python train.py --n_layer=15 --vocab_size=2048 --rope_fraction=1.0 --qk_norm=false --batch_tokens=32768 --dataset="wikipedia_en"
MLP neurons of a small language model. Each row is named by its layer, matrix (down: output weights) and neuron, and shows model dimensions 160-255. Each number is 128 + 32 x the weight over its row's rms, rounded and kept within 0 to 255. A neuron's up and down rows have the sign that makes its largest values positive.
A block is one neuron, or neurons of one layer that tend to fire together. Before each block is what it responds to, as a language model described it from the Wikipedia text at the highest values.

Responds to: Mid-word "le" piece
L3.down85 [126 122 104 101 137 114  72 123 120 171 111 126 113 102 180 122 173  79 117  93  65  76 190  93 150 113  94  83 157 116 148 143  95  94 135 141  91 162 152 205 119 127 183 123 126 175 114 129 152  78 156 167 147 114  80 133 163 125 152  78 137 103 118 108 148 140 130 153 159  87 157 208 153  64  84 126 101 102 162 136  96 119 149 114 123  89 159 108 130  84 146 101 153 190  91  73]
L3.down273 [116 161  94 135 101 127  46 110 122 176 106 183 104 141 120 124 129  86  97 144 112  96 136 125 157  60  75 137 139 122 193 139 140 197 145 123 125 138 102 121  34 140 107 121 136 152 102 149 120 125  99  75 161 103 136 114 171 153 103 150 108 128 135  64 140 108 106  87 120 124 130 189 109 100 151 175 142 114 138 134 170 114 192 144 107 155 127  64 155 171 153 105 121 122 109 139]
L3.down504 [ 95  78 146 145  88 156 123 152 164  87 115 107 116 131  92  84 115 140  80 127 102 103  60  98 169  86 120 125 126 177 150 124  67 133  79 133 128  68 134  64 161 128 139 121 123 143 145 145 151 121 114 115 104 154 139 118 154 108 110 163  76  71 105 107 121 108 110 127 128 136 196 184 120 173  89 150 143 131 141 125 196 188 157 110 116 107 121 140 158  38 128 109 162 126 147 138]
L3.down533 [ 71 134 164  96  94  63 141 114 131  72 127 106 120  90 126 115  94  96 124 104 144 123 147 105 127 115 102 108 148 109 141  91 177  62 121 127 113 116 138 111  97  88 134 135 142  98 114 102 129 160  97 157 119 125  94 154 177 120 181 178 146 126 160 104 141 128  82 145 171 122 118 166 143 115 135 103 141 110 177 102 143 195 101 141 125 134 111 167 153 124 135 103 120 142 135  77]
L3.down540 [178 100 139  71 135  88 116 122 138 185  94  53 163 145 154 139 115  83 155  89  80 108 117 110 138 138 149  79 114 154 176 131 157 117 140 149 116 129  99 167 141  68  87 126  92 171 114 128 111 111 118 121 162  97 103 106 153 146 112 139 142 163 163 161  74 128 155 153 205 131  88 101 158  99 116 128 115 100 147 146 115 166 102  79  46  72 130 147 117 136 169 129 144 117 105 175]
L3.down720 [115 121 168 135 124 153 140 121 147 177 133 146  87 112  68 110 165 137 116  92  97 154 142 127 112 112  97 137 142 127 147 151 108 172 140 143 127  90  82 120  82 119  96 102 105 152 124 173 127  95 172 117 113 118 122 113 137 140  86 117 114 169 152  83  80 155 147 132 134  91 106  81 175 163 121 142  86 124 145 120 127 166 153 118 155  91 111 123 200 144 163 104 155  63  99 109]
L3.down927 [129 123 163 127  89 172 131 149 146 136 159 155 119 110 192 111 129  77 131 157 104 169 104 197 125 111 101 114 115 101 201 151 115 161 152 122 159 147 121 118 122 130  97 129  86 142 125 129 136 108  89  94 132  96 120 133 107 111 168 172 205  67 133 130  75 128 141 141 139 181 158 183 153  60 127 155 129  82 175  82 140 149 138 157 129 148 170 152 148 186 119 103 159  88 142 126]
L3.down1122 [153 166 102 131 183 146 157 121 149  92 113 130  85 130 122 111 155  75  88 112 119 162 111 130 107 125 117 139 112 110 120 133 115 131 138  94 104 198 112 177 134  97 205 115 114 132 117 127 115 145 108  74 131 112 109 177 136 136 183 162 161 153 159 151 203  71 125 139 148 115 109 170 160 181 101  86 153 139 111  82 123 178 142 110 145 156 148 101 168 218 138 110 140 144 134 116]

Responds to: Word-completing suffix pieces
L3.down73 [150  92 144 141 120 169 141  91  74 152 116  79 133 126 110  92 153 107 164 101 143  75 128  52 126 104  98 172 148 135 149 112 126 125 112 138 189 128 128 133 137 109 138 161 126 136  95 132 104 181 204 132 119 114 159  95 173 111 102 157 138 145 104 157  86  98 163 186 142 110 128 132  77 148 170 182 133  95 129 109 160  86 153 144 129  53 111  88  90 166 149 141 142 170 142 147]
L3.down385 [163 134 129 164  71 165 133 187 124 113  96 105 157 119 147 114 143  98 110 170 145 155  99 168  90 149 144 162 165 119 152  92 163 142 113 165 126 127 128 200 124 132 116 124 148 114 108 165 153 118 126 104 117 155 154  87 119 110  72 132 135 106  99  97 125 160  97 148 144 155 118  90 162  96  89 118 133 136 109  89 135 116 139 105 161 135 104  60 110 115 173 122 177  69  96  62]
L3.down406 [119 137 160 138 199 132 113  49 117  77 168 145 143 146 126  82 160 135 153  92 159  95 120 156 158 205 106  98  65 148 161  88  86 177 161 125  85 141 132 159 124 117 132 141 124 108 125  62 139 161 184 137 137 100 134 129 117 134 105 149  89 124  99 173 104 188 107 170 117 168 147 114 139 140 193  29 126 112 132 181 106 110 118 191 129 173 146 103 120 130 167 183 108 149 140 120]
L3.down436 [ 92 158  84 121  90  97 123 128 131 151 149 177 109 103 116 103 159 163 114  99 102 134 112 175 102 111 156  95 166 114 127 190 119 122 148 158 174  88 127  85 190 148  61 121 147 211 108  87  73 171 146 190 170 124  74 122 131 135 146 191 158 162 149 126 196 128 128  61  81 104 158 172 120 164 133  95 147 114 154  85  90 114 130 147  79 164 160 151 131 144 155  88  78 153 186 102]
L3.down649 [179 168 194 125 150  76 151 147 137 145 111 151 118 144  67 100 133 117 124 117 143 125 165  74 135 135  97 151 108 154  48 135 168  95 138 115 135 105 113 112 145 194 159  67 121 141  93 122 104 120  72 144  83 170 119 138 124  56 109 110 118  64 129 134 146  92 173 163 131 149 127 149  86 130 116 166  75 137 132 106 132 147 107 128 171  81 124 140 155 128 142  93 164 164 149 119]
L3.down652 [136 154 181 148 112 135 167  72  79 121 126 123  75 136 109  76 127 106  92 101 178 167 116  37 117 186 124  83  64 177 179 158 125 123 168 137 129 153 147 165  80 161 161 150 130 117  92 146 125 192  90  83 200 123 115 159 162 108 107 116 104  99  75 123  86 122 148 132 148 125 187  72 112 114 113 188 188 138  61 164 156 111 146  92 132 125 135 168 100 153 121 106 112 142 128 123]
L3.down747 [150  91  94  57 149  92 150  97 139  64 133 116 129 189 166 134 106 147 151  70 185  73 115 104 162 181 119 201  60 143  78 120 103 104 166 137 134 167 171  77 127 135 116 167  86 113 165 208 122 139  60  87  87 109 134 162  78 147 160 140  90 171 100  79 220 132  92 111  96 126 102 137 117 108 125  98 154 186 139 168 173 125 204 146 132 158 134 163 129 142 135 124 194  65 154 129]
L3.down1247 [143  63 142 120 107 121  85 112 106 107  88 142  90 148 181  47 153 180 114  87 103 155 159 159 142  78 204 170 171 114 122 147  86  76 171 129  93 143 177 121 112  86 145 161 124  91 101  60  79 126 144 118 102 128 136  79 158 151 168 132 159 123 121 147  96 114 149  39 102 152 167 136  99 116 103 153 178 150  90 170 146 153 116 159  63 132  72 127 157 134 108 125 180 139 156  71]

Responds to: Ordinal suffix completion
L9.down340 [129 144 106  90  98 118 173 136 146 115 152 116 165  99 152 120 111 120  89 136 107 128 116 151 157 138  95 115 124 114 119 121 135 116  88 167 109 141 134 120 195 121 150  93 159 135 144 103 132 186 198 138 131 126  97 163 100 120 151  98 127 143 205 104 126 133 102 163 114  93 121  88 138 148 127 120 173 140 149 105 121  59 109 147 150 126 156 170 145 136 137 132 139 156 113 126]
L9.down361 [177 124 116 100  93 116 144 108 184 124 144 175  93 161 127 141 112 126  93 147 147  93 190 119 118 103 137 118 139 124 146 131  80  81 124 109 124 104 188 163 107 154  96 140 118 188 189 129 148 175 118 106 139 170 105 135  65 118 139 109 165 104 136 112 157 163 127 171 149  54  56 131 166 128  79  91 111 148 126 130 136  97 116 116 165 117 122  98 137 117 111 158 138  77 121 147]
L9.down952 [ 97 138 148 110 166 120 122 173 187 106  70 132 139 122 134 126 108 151  73 127 165 174  89 124 118 103 124 113 135  89 137  62 148 107 160 137 155 147  99 132  95 106 177 161 151 169 173 107 154  93 182 138 128 143 161 165  87 118 144 129 166 165 140 156 130 102 141 115 140  93 145 128  91 120 164 157 114 147 116 116 160 152 123  89  97 178 105 212  80 119 196 123  90 149 155 202]
L9.down1065 [109 130 124 182 141  83 115  64 100 164 103 124 160 119 141 165 151 110 130  67  95 156 189 143 128 133 113 114  88  99 127 102 165  98  89 154 170 149 186 164 134 114 130 115 149 120  71 160  73 106 130 138 146 115 122 104 134 101 105 115 172 177 109 157 173  90 163 102 108 123 122 105 137 146 165 157 137  99 130 145 128 131 159 187 129 139  85 144 115 150 138 123  80 144  46 192]

Responds to: Mid-word "th" fragment
L3.down17 [156 153  77 150  60 160  59 177 119 169 146 155 125 136  66 120 128 119 122 110 113 151 175  80 127  80  94 140 131  69 117 140  92 153 194 122 125 110 122 113 116  96 134 137 107 195 189  79 136  95 133 142  67 189 151 150 100  64 151 107 146  79  94 114 160 126 142 233 126 106 140 161 130 171 108 148  99 138 121 159 148  86 165  93 110  84 125  91 118 149 131  94 132 113 138 155]
L3.down99 [113 153 140  74 127 158 167 129 112 120  70 187 167 122 140 161 155 156 177 110 117 152  86 116 116 185 143 170 103 116 109 128 149 115 136 115  85  91 147 121  68 110 127 118 135 199  78 167 115 177 154 115 125 124 144 137 137 119 137 115 150 115 125  80  70  94 165 174 154 120 139 137 172 188  94  95 145 116 132 130 164  95 120 112 101 174 117 211 103 134 154 135 122 181 128  85]
L3.down464 [ 78 134 145 203 145 102 178  76 134 111  88 132 170 138 108 139 134 140 156  93 111 194  67 160 138 184  79 163  68 110 110 120 112 109  73 153 156 178 153 146 141  91 108 137  95 121 137 141 136 102  79 102 100 118 108 112  89 103 112 158 159 108 161  98  90 213  67 154 100  88 147 150  89 117 165 141 149 126  94  76 148 144  58 158 103 109 146  87  88 135  99  66 113 139  86 104]
L3.down624 [ 90 151 149 127 194 119 101 112 154 128  98 157  94 140 104 135 108 106 130 146 140 151  79 112 108  94 116 155  81 148 118 140 124 138 114 128  85 122 128 137 105 181  98  76  87 114 138 152 231 120 144 102 130 156 148 165  91 144 143 112 119 164 126 116 158  73 113 123 147 104 152  96  68 205 140  97 121 104 119 153 115 108  89 135 171 219 154 147  86 145 115 119 148 133  66  66]
L3.down748 [186 164  92 162 136  57  88 151  72 194  57 117 158 149 144 101 119 118  99 161 156  67 159 126 124 133  70 140 139 142 125  90 151 147 128 157  87 104 172 162 103 211 138  94 116 158 100 124 184 113 129 148 115 134  93 155 174 138 164  96 170 117  80 155 138 110 117 152 132 115  94 163 122 133  62 125 103 155 147 148 118 161 100  77 106 140 147 163 165 168 119 124 141 133  93 185]
L3.down991 [147 176  97 137 111 206 118 161 114 133  99  76 120 115 115 145 131 126 134 128 195 135  99 106 148 150 136 145 114 138 128 234 195 125 114 181 103 104 163 130 178 122  98  77 175  92 130 171 127  89 149  98 156 130 141 124 113 121 137 140 146 114 135  84 110  68 103 147 187 160  94  93 148 137 106 173 141 152 138 118 160 179 167 131 124 105 119 138  96 135 142 166 151 162 148 163]
L3.down1037 [162 123 133  96 126 115 116 118 106  63 160 140  47  99 155 193 121 147 149 156 114 149 120 179 158 126 147 120  88 107  98 144 170 121 147  89 147 136 139 129 153 165 122 162 112 131 130 182 133  96 108 110 135 116 116 170 106 114  87 108 136 164  99 166 106 121 155 118 155 138 203 122 169 156 145 127 141 138 119 176 104 172 184 108 132 176  87 154  95 166 147 110 136 111 163  97]
L3.down1109 [137 154 174 101 143 131 132 110 108  81 175 146 118 117 128  41 146 149  98 127 185 153 113 176  95  85 168 185 115 113 121 158 103 157 134 148 136 126 128 121 124 130 151  94 120 131 138 151  48 133  51 108  75 120 139 232 140 142  96 152 150 103 112 111 125 185  97 115 130 121  71 114 117 142 140  90 106 150 145  88 180 192 113 109 157 154 161 108 112 162 113  86 106  56 164  89]

Responds to: Final word-piece completions
L7.down141 [138 124 107  91  95 122  74 168 145  67 116 122 119 127 109  89 159 126 118 155 140 110 143  92 107 118 146 129 160 188 102 161 109 151 121 118  85 126 153 112 144 131 101 196 122 169  57 154 135 109 110  73 166 123 135  82 137 124 114 172  93  85 118 103 176 150  86 147  90 210  75 176 112 112 113 190 103 101 137 129 135 186  82 114 125 165 152 156 126 128 120 162 110  87 128 141]
L7.down550 [144 110  54 151 112 116  80 147  96 130 104  78 118 109 144 149 110 203 106  67 136  78 132 169 118  75  86 123 191 177 102 117 112 152 173  58 101 110 165 148 148 134  92 127 131 109 122 149 103 140 154 105 176 131 136 159 107 170 133 104 133 117 140 139 111  81 185 141 200 165 153 145 115  90 144  68 117  97  81 158 160 185  68 181 171 161 116 129 127 143  97 192 103 116  92 208]

Responds to: Word-initial L fragments
L9.down136 [137 137 147 126 133 108 117  86 165 125 101  99 182 154 161 120 150 159 191 129 129 139 118 149 174 178  73 176  74  89 135 157 123 137 125 125 103 111 122 101 157 191 160 130 124 145 141 124 102 189 147  83 108 167  96  72 129 129 158  98 104 142 156 120  94 145 166 154  92 130 145 108 121 159 100 142 148 134 127 172  58 127 122 142 126 139 109  89  60  93 101 130 138  94 186  90]
L9.down357 [115 119 147 110 126  86  99 117 103 122 132 153  88  63  86  87 139 159 198 135 101 155 178  95 121 111 131 134 114  66 114 119  94  89 128 138 147  81  87 153  79 178 142  98 164  74 153 102 116  94 153 153  88 123 134 141 126 120  71 160 117  93 117  99 127 136 156 149 113 144 131 167 161 169  90 128 183  90 167  98 108 175 149 123 115 105 151  75 125  83 109 188 137 120 143 139]
L9.down1033 [162 146 147 148 168 165 149 126 183 170  54 135 145 127 107 129 110 146 173  57  61 127 120  93 155 115 176 163  98 184 152 136 140 153 125 112 143 118 156  76 106 135 142 153 151 136 167 151 124 134 120 117  84 170 142 172 116 106  78 108 128 206 179 112 181  89 103  66 129 159 140 169 112 129 112  92 135 167 153 119  84 131 165 124  95 135 123 143 155 128 157 125 148 115 128 140]
L9.down1213 [162 127 130  89 151 104 102 107 191 170  81 160 160 112 110  91 191  87 159 156 121 134 105 138 151 107 130 255 119  84  96 120 108 165 145 189 108 152 136 146 131 194 160 115 127 149 138  91 175 123 159 144  94 118 137 121 115  39  92 145  80 138 148 126 170 113 136 113  85 164 133 132  86 125 139 162 188 140 106 102  86 138 186  81 151 111 105  82 135 140 140 143 120  91 133 163]

Responds to: Word-final suffix completion
L3.down25 [110 117 137 118  90 148  94 120 189 124 119  72 123 151 126 104 179 162 150 124 161 147 166 171 124 152 168 172 124 138 100 131 105 138  83 149 126 117 110 163 116 111 143 119 201 102  99 195 130 145 126 147 189 172  79 165 132 128 144 158  93 104 142 167  80 145 134 114 103 121 151 142 101 206 144 121 156   6 146  81 126 133 106  89 148 113 136 177 158 133 138 144 126 129 111 142]
L3.down84 [166 185 195 158 185 152 155 122  75 139 121 217 127 100  95 108 111 187 111 120 113 111 155 118 165  23  94 130 129 159 133 163  66  97 153 131  69  91 146  64 136 124 155 150 130 114 115 134 120 124 119 112 150 152 158 141 160 126 210 191 114 131 129 125 116 119 119 161 164 129 141 156  96  69 111 156 166 135 103  91  98 133 134  83  99 129 126 132 153 156 145 139 163 126 110 143]
L3.down178 [146 161  85  98 147 110 148 178 188 109 129 133 117  49  86 136 159 113 125  99 118 115 126 184 116 100 137 155 110  81 150 175 138 101 112 126 101  94 172 170 129 146 205 101  98 126  93 163 130  91 113 119  97 193 126 146 182  59  68  98 131  95 114 123  99 101 160 139 129 139 142 146 207  95  95 162 133 143  76 113 138 130 131 182 127 135 130  95 111 117  78 103 107 144 140 154]
L3.down191 [ 96 106 150 152 138 172  84 213 158 101 163  97 153 108 207 173 154 113 175 164 110 151 182 135  81 100 148 118 165  72  98 131  95  88 123 134 130 100 139  83 143 141 132  76 125 130 121 142 198 166 148 113 154  99 162 131  79 121 148 109 135 120 106 133 139 100 140 151  83 168  74  95  94 110 136 109 146 160 164 124 158 129 163 141  60 111 161 137 179 119 173  73  98 165  73 100]
L3.down514 [172 124 121 114  52  70 147 166 138 101 106  76 152 128 125 121 125 106 122 162 184 126 168 123 161 103  77  66 129 116 133 214 110 131 153 121  86 101 141  90 166  89 135 134 184 147 121 165 146 112 106 119 138 111 166 152 152 149 126 106 173 158 122 108 121 169  92 183 112 163 114 134 169 163 101 110 123 153 139 112  65 158 167  58 131 161 100 128 117 142 123  39 160 200 166 151]
L3.down651 [ 83 151 109 124 143 136 133 163 179 106  82 120 118 139 136  90 130 125 158 115  96 100 108  78 126  99 168 162 145  73 152 112 149  93  54 104 121 120 108 143 126  82 125 138 158 117 114 110  62 170 146 120 109 127 144 150 113 179 174 111 154 123 139 102 127 101 135 118 123  95  94 178 103 149  93 112 121 112 106 186 167  70  75 113  97 149 145 162 124 140 100 132 103 155 185 168]
L3.down1136 [ 88 194 147 110 130 138 172  86 135 135 109 121 107 127 160 146 181 150 142  85 142 131 121  88  83 129  96 126 156  80 101 115 147 138 109 120 101 170 111 163 117 153 147 130 105  87 139 188 111  71 128 104 166 152 135 182 123 170  91 151 150 140 120  98  69 148 163  96 203 109  96  85  56 143 113 136 185  97 141 132 123 114 120 140 106 119  99 142 103  69 158 142 106 141 129 139]
L3.down1263 [ 87 141 122 151 133 134 164 140 111 161 123  96 116 139 108 116  89  89  95 115 135 113 165 133 188 105 163 117 135  99 150 154  97  94 142  85 127 161 137 130 119 104 120 154 149 159  73 194 129 163 113 156 175 122 137 119 103 177 152  91 125  87 100  60 145 153 157 195 119 192 134 186 111 124  82 118 104 135 129 132 113 155 165 104 117 157 116 185 147 118 150 168 118 147 169  69]

Responds to: Arabic al- hyphen
L7.down964 [123 128 144  81 147  42 105 136 122  85 125 169  72  94  79 116 133  73 130 104 185  78 112 139 111 127  86 139  78  71 213 151 135 120  83 183 118  55 191 128 190 153 160 144 108 148 120 148 160 101 123 134 130 160 187 184  96 128 118 217 101 135 190  91 106 130  60 144  89 145 130 154 132 141  94 146 130 121  96 104 113  98 140 154 149 107 186 118 145 158 107  99 108 167  91 188]
L7.down1010 [ 84 109 129  68 162 154 152 102  77 103 105  95 121  52 113 147 124 144 136 125 150 196 155 118 100 183  86 140 132 132 149  70 173 191 101 113  87 113 149 161 121 163 135 148 105 115 162 140 154 145 156 139 190 149 115 129 114 131 138 164 143 139 182 104  92 151 100 157 107 110 121  51 100 110 117  76  72  59 104  78 151 184 172 118  77 161 109 106 124 171 213 115 164 139  79  93]

Responds to: Mid-word word fragments
L7.down204 [141 105 115 169  66 116 104  96 152 140 179 159 153  94 125 143 143 145 133 163  99 127 126 154 153  99 133 116  80  99  27 104 149 180 100  74 126 113 147 111  92  79 159 131 167 178 103 149  83 106 122 162  37 132 100 158 127 164 111 134 107 135 165 119 134  96  62 127 149 152 117 142 223 130 123 106 147 167 126 150 113 173 159 104 108  99 105 148 141 133 120 150  89 104  62 190]
L7.down513 [174 107 134 172 194 129 107  46  75 135 111 151 155 127  90 117 160  97 118 165 167 144 121 167 164  83 177 118 174 145 105 110 137 129 190 175 110 154 129  76 179 143 157 128 149  94 109 146 155 146  85 122  76  88 132 137 178 118 111 134 127 148 181 184  88 113  75 151 131 158 139 123 100 113 151 128 149 106 184 189 123 136  97 160 120 132 133 147 107 157 114 169 174 160 171 138]

Responds to: Ordinal suffixes, word-internal pieces
L7.down970 [150 141 156 124 151 141 126 104 114 136 117 184 115 130 147 104  92 106 113  76  85 124 170 128 139 119 106 132 153 150 120 106 165 119 153 128 140 113 116  70  80 130 120 201 109 112 151 146 152 138 145 134 134 143 133 170  72 117 145 159 130  85  93 153 117 101 149 120 154  91 100 213 136  94  56 153 153  85 169 111  90 112 122 156 120 135 106 127  94 116 138 107 118 101 134 196]
L7.down985 [169 138 131 105  78 127 129 128 137 161 124 116  68 101 100 124 111 124 167  86 124 160 118 190  75 137 139  67 141  93 133 140 149 131 123 145 100 141 107 184 110 112 139 145 171  72 176 125 213 151 151 141 146 111 126 171 132 160 124 186 158 137 162  91 166 114 141 161 159 124 112 139 124 155  72  87 143  98 150 162 144  69 129 184 121 102  40 138 100 109  75 106 103 130 183 119]